python train.py --num_hidden_layers=11 --hidden_size=768 --num_attention_heads=12 --num_key_value_heads=12 --head_dim=64 --intermediate_size=3072 --vocab_size=10393 --hidden_act="tanh_gelu" --norm="layernorm" --norm_place="pre" --norm_eps=1e-05 --positions="learned" --qk_norm=false --attn_scale=0.125 --bias="all" --tie_word_embeddings=true --parallel_block=false --init="normal" --init_std_qkv=0.017 --init_std_o=0.00362 --init_std_up=0.017 --init_std_down=0.00362 --optimizer="muon_variant" --learning_rate=0.00149 --lr_mult_o=3.0 --beta1=0.95 --lr_head=0.00441 --max_grad_norm=0.5 --warmup_steps=200 --schedule="wsd" --decay_fraction=0.686 --decay_shape="pow" --final_lr_fraction=0.0 --batch_tokens=262144 --max_seq_len=512 --doc_mask=true --train_tokens=1375000000 --max_steps=5246 --dataset="wikipedia_en"
MLP neurons of a small language model. Each row is named by its layer, matrix (up: input weights; down: output weights) and neuron, and shows model dimensions 464-591. Each number is 128 + 32 x the weight over its row's rms, rounded and kept within 0 to 255. Numbers have three digits each.
After each neuron's rows, "fires on" lists the tokens most often at its 100 highest values on Wikipedia text that the model never trained on.

L3.up1987:105128137166105127155166133145136024127106127142144101110105118131142093162139131116137134097154138176136145161064129142089123137099132111177132128148088133162083128113120104150125128087133130138142149150127103136109137136116183185136114087067136053105089117105154104130153127180112122153130183196191140095062098108153152124213100102152162138117114177092136184166204151117091153108137
L3.down1987:157163111131131107096149102173092093167156111132099170123091108128133099084126082169156094118151086168097132145092140138147141104170150151185104110125118083131152139124115112176131094145136148108141184169161128148137147127129134197153076103094189149137141115137163151079087078130122082154129139092128113110129142095083134105110117095112144127103114196133148136078099133104118169052117
fires on: "-", " ", " Party"

L3.up196:156122142101137066085128116108097091108154140141139148152105144181117178174083090171176186099059046184144090171114099106141169116107129142100127132123113101132096086102073135134125143177117105213115114112093127129161161157103135176139105150164132166161145076146086167153103083049121135038140124110129134112156171145159120121162134182150113141137135171073083146152085106242178106140101
L3.down196:149101167131119112071144120178094124040145070094129132133151150146122144138068121138122141100150115140114079116081133081115180200100121109132094167177138120097091096130135095106183099115168150134150147148162113120137148116096125084130182073111158148100080149129122140045067140135065132147095135126080157132059129143119180074113157137149151146100101145152186152102121146157148162155161
fires on: "ul", " Col", "il", " (", "ain", "ol"

L3.up2857:163118152102091113093114133056118171155141100129159137132099181072143103121149134121107166153156128129143099098128115109154110109119175097130199098112108179128132168115109089134135123168147188106031117117171155137139167138082124070150156147083129134137147186145148155158154101128135108133131132122159033141145096127121138134130139099113114162101118135129178118136126179112123118098085
L3.down2857:068094166179146077176177125153146101103160149215081167131173093100124165148090126165129049163055127132120172178144110094090095123088128119122104127095100123132132113151110165112076098114087144151087146136057144144095217098129113154151110147168155115123135199164132136142130082078147171154082111108162118184124116155105101089104133102127180113119132067130146119100162139158130112117157
fires on: "che", "il", "en", "is", "ig", "ene"

L3.up2026:095173168127162071103136123139135163177126146142071122091140157156091109131135142084148110134151129108113182148088090047161105154138125121012141115135173128094120124121149098132149124138134157113107132094131148091100081159208135197173102100173116139126180151146157148136143195100107166168140138090158092167123129111111095138121132168141134126157143113116117172110180075142094128135195
L3.down2026:157107162128109099089138151195148200141087113130165087158110122129169075155184143185158137106111126178141149140148114136158090193188112095138126099102112078143103151133088123137154098146146112066146137176094121193119080145112113054085061134129132189176132193121092109149161104125146132120115123189120140130098150118113088139124093146175195138108081096101183144087133179183119116125069
fires on: " United", " (", "it"

L3.up2918:145128136137115165135105125157137040107119106092134122106171119159063109125133136112162096111113104154131165124154137110119124173156127168135125125180134166135077133125099138094121112138085134085132160143157121124071144121123135118079090162148100104112188098123156126131074140140152101089173138098179177142144146127115117119183105135122124070085092147103114168074134115101082176144140
L3.down2918:110141143217193153098142065127113069166087076105178119134168152124122093129128128207152099109121147160120148105097163050125070089154155130146095146103140043174129125181146110086069155107120129126125052144099052109080110128217179168136121155104099089086165141085078113136125119148147124155148096092123092100085169134147189123149100124109087106089138099119133103139094153159146110058078
fires on: " ", "-", "00", "59", "0", "–"

L3.up1266:118122176104124106137110081150087119163144140168160095152154083157073135141151133100100186098089106105162147156123110143105094126144182142064115179134135122128147139148139123139141097139085121113106133198045129088146178138124152089150151126117099127153115111136119091139093145086133134154116165087096131110154120216069162178133126102060084138082161094128123102131137120130137048134154
L3.down1266:173063173173143159158103109127135202082129090143138125133107103130156053160137149074149093137102159120174134145099147081146154116150165135159164170123157104129104127128103141126082123084073125122102143057160133087122145079134060170093053117104104111127123139119114106131120126130122139090129118133138126129118124097148089169201150149139138190189154095115160131140063179150083108073168
fires on: " ", "20", "am"

L3.up996:207108158137120101104160128143123120108072143143183144086159104110082168077127145148095127136158065116165126136118148176137113132102153099158196136126118131127091127084088155087226096054202096096064115116136160158146129145161169155147109173195086111160084100084147124125117094168125139122162144178089143140123151142156095182123125125085112135133100113063133135117128130118092103142121
L3.down996:135107172091100130089142126133142156175113120124179220160090182181078156148090106139167140142116094133099119074143181139084198198126082130079139085108150147164113166138128098123134101153129144156135124172132141163111125153126134137075077133134136105177081110099112136140109182178110126138130060114123076184098129060140120155115073087129119123130133110161114140075168144066140162158140
fires on: "-"

L3.up729:100109133117126094153195150128181136123141137054119110130160127143134148150098128118170172112138141138135134185131160164155117087118160152105149184185117113135136111142129047125170127151131154107101076142074124104103132101121088137144110146129138112178099110130137096105107187115112092092225083060148180151071121110146126119167142173105109113147144088080099154179099132135146117079095
L3.down729:105138147078167130124131134095108173139162193127148118154158098122108124093108119089145123118145130090082202221134068101150135164175118117157165104109140073153183153182101093151131186129138131106083129097103062113117108167147170061163101164047169138174165114146077136158166111102147119144130095112113107107115077089108129063116145132095134123097057145137070154164155104132167084153130
fires on: ".", " Charles", " origin", " starting", "ter", " Domin"

L3.up2568:104102178150133130125132122137168131112118095147116167124136121116121120151114160094096173173103107086142132178139101159095174095121231140155144176096156102105160129127135104121143174151102154043126150166144121115076116088131121080138113164144153175102137070082162112140136102083103122108173118146132114135205157161075102167140105096123094109163118138147140149097108216095147109114162
L3.down2568:164155062183108070138092174102128098179078109116111135136142124122131111144094122153156132111198102145164059112112120135157080110144118132141141096119148091084116085160150110116173110115090141089155082147136109168121147151073125100101135083107134113176053103171171097182162126110176124142101130107131110077064147159165134106074096177126155092165170117141098128153171117050146109090092
fires on: "it", " —", "f", " ref"

L3.up1548:132117137168110121136204168139115156118145111145170123128135124083132137169158126145151159142232108102120102147147122128121055082204137132130088131140146091119139135111072159175151099145079129145154171138153089093108177157130139143146133079128123145128123080157136161098136089157132088159165164102105117120125127162100154174128100101139087097071128136151202159149135135168098142163111
L3.down1548:086128109118161127140147123136140127138136146120106064137112129044159102094081108114119080153162151123166105157137129157081156087127079091084154137068060137182123120160084102082175171085152229200149120173095167082117130109085113111130165135088155163129129131138125084135132103129135189177106121113125114206066060143158127122162144110171116145166136138145121077098146131114068097112128
fires on: "z", "en", "t", "che", "k", "us"

L3.up770:087108107170131143137252128144160179074150073146121168080104188122112142132110138114083168100075134113126107160120154125134117134106183107078060129118192104175127099147147177150164159186142131128089128121097095111126134144160135068145133188180127234110148143094095123162131059121141102126136154071110127123080160121120196114088108131100132098128104098130120098178112035165134162140128
L3.down770:131185158118145152139158154139095128088137104159072118155173141098138072100123142135116137172102075120166147158175146119131101103127149135173146102101110105132101164132170065142186071139125181138181121136131127152093081106105125217108104141119132129167140178097175149142155149130103122156129087184110117200124118114135091125106160108146163163114200187176051117188156153149179065102118
fires on: "en", "s", "e", "k", "z", "ob"

L3.up1590:081126159170103114094118150144130138123182081154141144145056113132119116108165126099165195119166165134172138111171074135116123127107161130141126133180072108151182117092146095222188150098144139154087100135116156101167122110111134121127078160084062126137173147138204148090101215141132184114236126136072095093198135132175134104113152167136086110157124155135096186215080122091173108169112
L3.down1590:203159157096108056162118149097153126096188153163090124159197144125107147098170143098100102123171157124099137150095145141175197190084119110127125115124127123099121127150134131179073167110118074116078142086164135086133110181087092102162144209133151086090120102125172116145107142160171147162121133125139138178132138142169149093119115091139135160150129154168067129140125151132118092112128
fires on: ".", "\""

L3.up2248:091158126076140141096051108120144092129130121200102165109123142148156141109134140133132146102207139114134131100177186117126140170142155156133110132197155109106154137085180125137096123116112086079186113165115127150089160174126102097119090120175186092130172146080123138146110166126097145087132164145121135145131097127120134119130114152116101105176145087126173129140133137095111052198127
L3.down2248:094107121137130151131121161116171177097159155160182092123177117104128110201159128126118114128134120154141200077162135145142159136076111106175151017086117134127113115154126141127147117087101180099139118174125109131098143129099148137155106132107173098167126108139131141130129153169142055119089173137190187136082089124176158154124111073142081112203179136180167166156122112142175149161148
fires on: " H", " h"

L3.up1237:159128093137100119156150098148068140110128064152076110171081112156129160131160150121157059156174179121120142123097155129123163117170158164123158108147071154185093132067084080180084150132104100149148175136110206069133090130032098150175137117133127184119131160080129129150153101114134083105134071137107156130148093092096083132148103167159158169082133177107134151128130133122119086079105
L3.down1237:152139094070134123111078048057125099140177151138085132171145066167064131126032163136169077116110145134176122121107114122072130145098198109175114118174053103196163118137163126058103140128133140095228151113137098092169136110081142112141096136154098092107144100179134208138141169169172140133166174148072103139124109135191092127132110129197062163140171126104144105129091099126164145041049
fires on: " pre", "pt", "one", " Pre", "ole", "ost"

L3.up984:144085108113148186102138056142171094096142059124128136148124138101117116180133105099097143147167165078104134050160147126163136177162114094142160129101089101088136099144120176128117155155095133134161167131143206089132204138097215119114117090113128167084127150157121170086163131150142130156114114169095148120186194140117155206133130137132163122083125156041170090085182141122114139143129
L3.down984:177154145072133170183094146129124162127118105139171136143065155175095094134090126137122114181166169122114114131166106136142088128138095167106064078154160161125147106130170096092154093152125102156170110114146087134141089123149118095101116166064129134066173092129175112079137131164129078047145117150091143093109148090112137108141103159112098154046130137107167118153165098065161089085138
fires on: " and", " that", ",", " &", "am", "x"

L3.up2834:091139091151174091142158127108091136063082125130107137130126128157091154176130096119141129136057093117189192102115140070115081084085122139122160101103170170157095118162117136185089138157127137136135103094157067112065128156109167099072126106167113161137154150153150140150143113132148150134129113096163096095119118115111181097099128133125067113103171095083085079106046129134189118169115
L3.down2834:126127142080130155069133165179093120068094143136139114157148114159162125114166121138164115092109109119159104137081091128147177124115157116158084147048152116090116153148137127118075156158131115157104132099152198157077164132152148108116108135066152147085185113120105083133085115122095106094118113206159130138131170120160104155125120119155120149166124068124205119104164198180113069122138
fires on: " ", "19", "old", " Mary", " [", " this"

L3.up1076:149088129129128146144094114125200188081090074124128174169122074122139079174146132072159177122056110120119121140124115134127176105094136149079094124127151136109145147157182107137092123154109084148158079163150064138147188183122156138116145189101145136178097168109150152126157147131137091120156141096154088162115164120136114136090127075066145117143094140108160148151113135057074184098041
L3.down1076:135178162112135104148127093119130150166160089130128175119120073135131144118137146174131143134139121119135106161100138160142079137127110091145151147148125115117146121095165158129099113132121128148143147121071094161161144142160086099205154131152149153163113114086125131089126100065145103185174068114134147169142131114145178093121097137121079134152153175136139124128144132202133130100105
fires on: " l", "n", "ot", "et", "er", "etic"

L3.up2560:123119169121120102175154147103117128126169090118129118098152127084140122109139085211117187088098134046152122149121140150184183134123134105179180152098151181157208142165168123110082148172116117103151121168155097130106115126101101099091133166130144126148142156153154145205094162077168093166153114111130159143143156147117127121118109142137116165074172079095160157112115176131138109181064
L3.down2560:111130162113110135132123081136159156107101145127152147119103122089137127134152095169192193179168086110104143100082108153108156116160182112117093128112097124112163185144177158155148126150136173161063121157111118149099154092066185187060091116134146121081098131115116107072117147092155073164163209150164112130097166151071071143106154109185060128138161166068131141123140120118141097125153
fires on: "ch", "er", " (", " Ger", " Co"

L3.up1389:165080125117171109107123084177059110127149137136112114139189111165144148089098152101108152101097155172100130187110160138112117162133143098114115141101078116112095135139169159146161114092158106098163089096165155156181181131121158140114048113146133098210133171132160136117147099108163134151172144169177156149116108097103141176115126146105186131111135128116121091054091168168110113139095
L3.down1389:169200145114090102186076066094139202133099081134139136084181124079111096193160106191147099177110152134140112160116081132152122079087133196099132165132163072140218153128049118095079107144102136136168151093176136097182086133112107122114176130106108109070086104171168143107122152130125084105093117092147157171130116109165129140170099141093150135129108121160133099162173161080148120171146
fires on: " and", "ene", "is", "am", "ia", "ot"

L3.up256:133066126160147037122097119115151134100129147115130131116127105098114173209109145160128084139156143145153142126132191141112177157130149142128157122127122154128111110132150134138162097159166151092116103132082143051117158052136118091147132100118119146154146183123161194156179126157150141158110117147127143169122121169139113085160201110173103127088210082148241120085143194114146152135123
L3.down256:153170143112178103143109129125098155113154093130099037123150174062102147138111123118104120118077077090116107146110068079129167085132186092148136141063129133156121179160153124091091125135120137147113183104131144192130133177118116122108131065115154168117095153125098167138117137081130193073176133113131157149103182107083135154134121131136122199086057109150101129160170059145142152133116
fires on: "ig", ".", " |", "us", "in", "re"

L3.up274:066134132118116150085106131120174101123082124161159104082154146121132108154088072100123133109179148154159163181165124113168103139142082058186184135136118118102144089126124166108118131197099083186089065102167213118159145073147166100164201121123104095149151119105133134112096129102192139112096118146135110112124088090131130165055150065100085105121086146137132157168113174120125135095127
L3.down274:131169165110092134086101122142115202149165145158214118121197134152118097133146145125110095083073129126138119052092153143135162125107060094138141105129075069135136055186129168126127145136099166127152061118108143132106099097177128125156108169119117136158127111056095107115129113121113148088146154112141126176103150138100153147113106086094150061144107142107151155102130066111118190108114
fires on: " H", " Rank", " of"

L3.up343:153110158138117167125125137141174091142074175163184098107145080153063109123160095194071149110138116179141148092174183097129120169215147152154116166158119199118125152135193155209152071122143099089137099137169083138150133090131155115168134159087104073068164074172117133088162152147165123187104121107135132148140133076064180171137118090148053150097159116117126075165114140151165118122122
L3.down343:174090129146108142146171107172174161123151150114160127138159131146140145156179081066125118121105104115144085143100151085118134084110096156107074126158102109100089121060063092095131149159131102110118096147243130111116128106128105139154133111060134137145115171121114157156081133159070201195112086139169095135156107108118103137060161159122194091106124133121116122111098170135119155083170
fires on: " August", " June", " July", " September", " November", " October"

L3.up1559:146099112175156138133148147133147139181138128106108109190134162119128120092116087112132179138113138136102100171121163089146110111159154091115155131138146154099113139140122206151097140130104079158141101115166156073118074179116153165174132127099145229111179143102111140199149098143123132139134143159125086102165145144112119103164181119208124162144154139097130097101130084101105070144083
L3.down1559:128132125101117106120149143128125103162153215118104185110141177138123144128088119148133103128154172128072113143191143146133125134102103150064095102129110147131123119136130102113091112069176129106203161089085129112098098183191169156129104131073161070160102164085078139115145148175099149083129078178141082136077115101158127068100116139134095119058069137145149107163113117094120125165147
fires on: "-", " Ind", " Ser", " ind", "od"

L3.up1703:142107133085127122110111137120152136109113109166117111158155174058163159155090154087108090130122128119144093118107116096046117114140117113037173139119172071175131129114149139148099144127106130132161185132142172160113152115073164160143126134126152087122108114170186111088115135091106160149136131136130139036125199139105101161106110142130120117130098131144091167133204089160106125094181
L3.down1703:147124085122094131195155123181074114144088075141191138101179051141103130116148118127092123142111097132181168038168128151170141135143160192121174167104120114129150222115125151122133151182171164145101139145117125102141116147150168135111131111074139094133164129113092144136184153187105124063122085155142107090112145082180133181139095137118073140159094161080176150155071135145154209122135
fires on: " the", "ire", "'s"

L3.up486:140131100121140115104109145170137090078128093123117147046139169087182175118127108180173133100072116128157101085153128087109093168146111119126107184121133139138149093140148166108208113187134187206082173152114102108028106093130159088143101115150142099114108116126146124162124107122112058113100134042131154136178131126143147024103089087215089133154143103094192198103158124137125124142131
L3.down486:152088129156109160092161168148181128054144128153139171114127130167153152149119104124149094124161194116105150132154153121129141105118170163135108159138169132183136129101090124123148191108091138111132143102113115182134123160105137112154074084144059107134139144139125085145150140133174093177123096132132109130167139089077094074174113130181117114106160164122102107092177132120123122116099
fires on: " per", "ch", " of", "V", " col", "b"

L3.up1425:134108177165137147104155086149151112110084155106139170167159177131082116125116143110138130168121135119145123124128143113125137116108117153133120083127116078160118105140144146222102144177115157105135123149110219141138023195081177132107078169179082185128093121123065170091134107067128089100123157087078138150136161141163115125196117144118134163178093156101151170148137140100125123111081
L3.down1425:122086103140164086097169143137087098144191031120143111090100106160115107125100157105125128079167131179094120155116160106135099102130074143184138117161126157077159100163170148107119116098167188116162108152135116149115124150163144088076178150083095139110144094145137155099179118137125116141142128147149124097136136143106097110118124109189178105130127123162090145106144118118171141087162
fires on: " of", "ic", "ob", "et"

L3.up2885:163123049131141136153130127108068076066143090116098129128108178108153177068114123127006126093085114131141087125119169136145089148173135111021128142142167186082131107154150158121146118155193182105143135131125160098190132191166162133096098107123159074117117107113166095160136049132097139108153072173128117207140131144134107136134143095090087144177146162108130128133088141107069098076100
L3.down2885:245109182160112144121121131108146117127127090097144086098120128091089149177146116130154127115155181120087092167134143065127111144126142172095129184092093131121142040139143119109133168146126172120136101135140109124099145088129090159138165147119107123089147115136146116123119217086083147187101185103056092189138163097193091148140105131205161128093167094135092130132101139133113087099127
fires on: "at", " of", " up"

L3.up2473:136175151164227094199171094210147111142220161147122163173137099117136123129174109098131151107155171117124212128150141111129115135119126035057117139153164137094138118140097124156094158118132110134139160150166154103089172101123155058137089103126101064181126149160119013170122129119175163062134114089100185129157171120150152145181156099143146127115135100117168122158178168065157142108096
L3.down2473:087118134118155173120071172107093143111140073124104113158094147121105151117176073096135050166065169095146139092145088128146146164113161107115145132144155144153119129153106104132148080133134140132109105084087109131112107123171146152105127138132099132149122152140092141087178110073083148139175137129110167133137083152184146101158105157086113126058152090135078156119117178147109140140129
fires on: ",", "born", "August", " $", "incumbent"

L3.up1048:096118130169158161166135141139146118083109125080136169116113171155149125100071077140116117120100132168118106083070153204109070104142097123133118116190125023141130139119077157162067112113191114046086122136102161142152137109121146124144145148134140178134156130093147127136083105171089146111180135164110075065147147133091197178152103145154102151141141103123151107123197140116114165065115
L3.down1048:133179122149131152164111128047151028158044035119159087169097114165075166150098103126094102096134150097198174189041113149107122100184110112158130141125098123142147107134193136102052141133110108149115107171134109137088095140167090143149159038159093158096213139081097135105185143122173145163138146137158122116137043123123199066132107089168136121107127146129154102162125128131115168112064
fires on: " along", "15", " Ir", "16", "89", "0"

L3.up674:110120173161153100068194143085180090129143106108159102048128080103111117128156205115132170141130128138147117128093143100134052082140140123045063107157079149115148131127104185106208143109118137112160160180095091112144118123175072141151123144106199119160115104089198153106090113114091177138122156107139129094122127135135100157126107171134094108123105121075119177140150205136134151096115
L3.down674:113134095150144146088187146119129134158125137149158184179135074115098128181117176161133173129097118077121102149153091168108095170089124091070170094143100120170119133121136157129089113115099103178158134104071097177166097141123112140130170105103109087103048120092091138116210110158080091161134104117097130149107131114132180201146113129163059102174164175104164153113117092140080092163042
fires on: "n", "á", "ic"

L3.up60:156126146135111138131149123129090154127138098142144052154128102109165115092136111103162112127145129140135134150113155105145151124110093134115078149170110093108162140104159151129105122132103144122178137134149182114145065121095121132092166089120067069131175144132086148115165144087149083159134151142110175118156169092076117162166109099142086111123195136156204095116137128111115142160150
L3.down60:132115170136084236140176168139150161148101058139099131117107141130186144152121114043172161123146126107141136157108119126105169154160114141150105134173148099138118098135181111122137126154134144124196166123135090111176147107141146109133140097099110190149138182145148144125113100111064145111159141153074142115121151148105138129125152095169143050155125115170131143114145146129144165168108
fires on: "00", "ver", " Leg", " v", " laws", " r"

L3.up2324:099086210094111138116147098145131064118066089170119111081146187163057108131115127082096196099144097146138098115104172129124135141104107127097111151132115172137130089121113100111156114112105143126127186094143188110142128122135039119115046177163133140208124098107109174096092146114140152092154134145109133032149117153154142178201151178084115152075147114152138153153127148163149122150123
L3.down2324:134109130125055082152083123119138146138078109194166148132129071120154113127049056086112109149140170135132094113117098131124121107117110152110130137144102110120107117121131188124101068107086161202150134139152114166162149041100136121130130119121083081121147112103153125136169116128123102092150106169144169105105144113100174168087115134138181130114083099133070166139134082131128074121138
fires on: ":", " and", " of", " /", "ic"

L3.up239:165116110120131184100125138126118118111090100152100154170083086136203132116165083129092171120188092097061113103168162100092101121111138145114133042078169154153138190089185117124094129171133151081109162151118131160176145152114099171155126094108145136143100121125144105170172142114137136111050079162122127082130121120121125171124148102085077116139135137102163141112150119058088117127138
L3.down239:246198124136152134155156153166155117139172141089134159134138099137085166110131109131093075135074141102143116186095131113129084120132134116154174132139122149141102141147117101138041134139100149120156089102127115147189178139138128168055119153129117128095150134101115177062114139146142086031160115097149107114093137125213105151174133105187115128129126124134092131074103159162136130113087
fires on: " L", "z", " l", "l", "aj"

L3.up606:123113129135192116132128088137145146090114131135118124106100089137139106183134109073115188181116170085158172131149132156168133118142119138157155079135119130159101087166139133110144168169081119113091149119147132105114168120148125074141139071127158109135155156105147106145099116165137162215103129132101058070106121110107130084129187086092171075124109143191118147124097101151124154124142
L3.down606:132122185128161169117164143127088104113163122146175133174116122077158135122123157100107068099063139152124149151154089095185166166146140113110117109120139171102132148165110139143095125129152094140162083132140133144091131145081163089082141111122143163101132125120179134125085130149108123126082129101114174203183128152211149139157114162043107191086141121097207144104120069143127182125145
fires on: ";", ".", " income"

L3.up84:121144138050128091128164151147136125124164110141153126127128134114230054108110124214147097101141135131122115201081141115094059164158126096063199122121137130122139050112140159140187160116082117072133165128150125122136126134146128173102129150084151161170105116113112169082158145081120150076117125079119186122070181122122137154139161134107177135159141169095138121108146129097135090111108
L3.down84:126132144110083096126077099130123077143124155145145138102151132168129155125107103167133124147131157140114127117116062121109108132143189111095121121141146132161103125052145187156083160156130145102135118112177138146166086088167139117205136116116047090189109088131166168166126131117108135116126132106123124112155188140117158122153114132077224191099101093114082115116094101125125137149093
fires on: " It", " comp", " They", " which", "pr", " These"

L3.up76:193120158097094135083110120121093101098119080106068119139104154104169112156125106146068055150125112139148123159132096046112124135112142158108115105174138132141158165080167102111103114151051087123155161136182164093105133151125126148082121093102121114136155155107102121120088154146102089089114123132135080121126065131154126170093152162131127138133129123116164197146154138118126115130137
L3.down76:120171154153127201118108161180135125165136118097167110137159132154187067166113163110083126154129061088123137087109151125113134086131155089193176089121161152108163174098139136064133167141144178188165133125157105115158094178134115149189097105110152117148092172125144107109134116144183092074086096089094112065081126120120136182114106153165084125096096155084128142113090089137127143148173
fires on: " New", "–", " cur", "ire", " Water", " where"

L3.up337:170117132134161176119126147189103167132047132128127199147146068161157126121146154108122138163124147110106187109121143103163131150161087123079145083116173114141136124118136132204122121144216102076128092149137118135086137130117143149125155130153115172108109128106136154180140168126163169131115135094131115149122097090163146208146172120135108083111148176158158092088086127094104161119196
L3.down337:112116123121127094155114160105109126140170100148126114149105144159146145136119095203153132153108152109182139133154081161130130173096145148117185154079106164154101165103128145100112105103142123184111216178133079158149152165148126088071131152076160143171142130196085142110161141123126092068075106159108153116111160074029132064124086131104103148171128110103117121129158149162144216100108
fires on: ".", "\n", " ("

L3.up2591:120106135156140111164123150084130120191175135040108130139129119171120189109086136194088133143156179110141111065159103084185049135137155184143082152145096142119130134117112156105152096201139186171145122142088149182125114172205160154126065164183093159150160200074123063211094127129111091110163122080123096137127096160107114176182150108140107185117145095063128129149116111132102109138090
L3.down2591:119179167165146184133151128095089134102085046111208150124138083143136112148147099140122174137060122122144184131118201155150146128149184100080210157126164118129123089086112165133097205126138148165096161162113127107167096134160113122121110115106115123159121182123145123118105133168108155149088093114067136115121087089124115130087179090093149162118095170103116111106124072138153139090172
fires on: "at", "t", "ı", "te", "it", "ic"

L3.up2270:173127084160086116080159162100104098027161128124154105118117157105172124133135089150069168137129146178053141138193156120135097109174177096092084077103136154103176171134173211118130115106150089089159160161104130115078129077209159102107080121067162125092138191087182089108109130112109115129068144141173096060123112042170128125137141100168182110095111118079174087096082128116128096132158
L3.down2270:119120116164070184104151159199126088132188096137139112145128100106087114095145194132151125127139114129133153176147091121133076139100117085158108107113156117144106141180160091096101105161145108149137152148144122136103134078116159103102122097078119069126161088126087249072126084125130150127068093109139136124105124094125114133130129117186079138069183109098142141082114130151171092108077
fires on: ":", " of", "on", "k", "um"

L3.up1656:085115088127095039066116154117146136100157150158124161048073138082174162165118082148133121122096124072169090153141084041111154138180142171099156135100201119137114107099116141129132138149095071161119085140125083101104085164076074123106146109140099134173098157131122137134110117131122055103093157160118138100204191115042142184122093131137104107083150184077142142155077110127109123099121
L3.down1656:188137128188154141137144108125107120095135099122078127160151111109087117113152116040149162079123134114110111102112159173110145089073156119063152138101073082146125089216151098130137201169147128097120210112136092219154113144198140135137129179089152161115125106160121107152142131171154163139134101072111133105118090096127142114179105174141138105162085137121141129143124160096101112159115
fires on: " their", " of", ":", " other", " its"

L3.up348:144128170156198095166124164195080111098105088120174172184154137149142146148119098150142114088085200048114152119169143125108098123112106158064155113116181138143139086113141126124126154137113092167068131143117104147084128118169047133073122197167132163138148109170186083128160097152115089118131117119150145129140173118116164149105142141085112108064145105119148158133110145107165145111119
L3.down348:184090148122134151139104104169086122126082147169123116155149152154160140078123185134162065097171133126114100099185130103101161117139141125135182113124149132151055065140057117222151134146182146127090131128115095127143133135181166122067102120114105142139117041166121041107121171206053186162111141103094103118148127133160158089094170102104064152124115124184144115085061185138058223138108
fires on: "19", "20", "18"

L3.up2573:103073161133125133142121142174068145064191097127121125140092103152088156090092130207098140162068121148077153125139129164123132078148134177076133148178125170072166095080136095153206143163069118108127094115138059156111077164160078118051131182135104091119107134086091162137069126101124071127141131174078101058155144121122139213078150138160124110114131149113080110105110091161146103100089
L3.down2573:137113124079088148138086095104120108088147175107124072117142162187107138170075127141058139137091097187129141152113071079096141102092170194113099091097105132107099097123113079077118144138130163160107136150129124161097138162142157114096107169057173115150138127139056066121076153196145153086152106103045170097143182129148152135123231096115115125102125143098144139103112105139082145128141
fires on: "19", " of", " to", " during", " summer", " beginning"

L3.up2847:120089183112185063134073134114130120190076095102070113085088134170172173141109062132147159106129122140113133216071136064094152091127140106105158085122118112056158113088096123135090148159100096154107125147126075126126138095123150132146140140100110137152102183121086078105051158136122137108118098250133145134119108120120166092117129082065114075126122126095120180152105095137074186130109
L3.down2847:128094125112135112075066126137216197159205159155116102113194105094063106133094094091172080062077129133165155144130118157123077141147185153151097179119112152131162127175124170148138096144148116130126070108095146145151156152189082109153120138132082096119192159105102041118090108152143049132084100072104155131163099144072095093132086127147116155146119086124160094139137107116083132099088
fires on: " their", " D", " its", " "

L3.up463:100153127145092067115077129146130116075152119096124152116129086097113162128140129179149147168110125096158124101109140136124084191121139106132172105125163147107122196143132103155125113084060142141138104081151142122132147125116127064173116079158134242064111090203112091114163095139130142082190135093113095138137115105131119125152125162185167185170102141172121158185117101154120115141148
L3.down463:095143073065110116124141110160113030155107194182140133111125197099131042150094118091164115148123141096090124098088168157135075124148019135128154169158106129117147144138153133131160163159168040116141103132118119096104132127083184187127106113094130047131116142113126129094084187128126112161112105116150124114133200216139089118124132068105166174155182125078095062108100105187074180073089
fires on: "a", "al", "an", "en", "un", "."

L3.up346:042120158133143120169120115130143119120177119150137141119085163151126114120102148140100122127142109159088090154150075105155112140115107118087191168167180090109132100158136164113152120140101157083191122101126122088082107083083093173138121112083105063131146115153133101123103183113102127123062105123124129125055091167065132148103106185098098112188141109116137098152158130093171090153126
L3.down346:136082152036126070143059151156093109128168130095103141083128103180126140119138123147173123114177103110134081188106069176165159116184143150046143152146103105207124130229152129117101118103099110094144125103136138050157160089087126138112181134158088089075163138159129141101132156165131154164133139177078208142137078180099180130150164091155166139144089124140089118141132173157155093157151
fires on: " which", "ent", " fact", "ract", "w"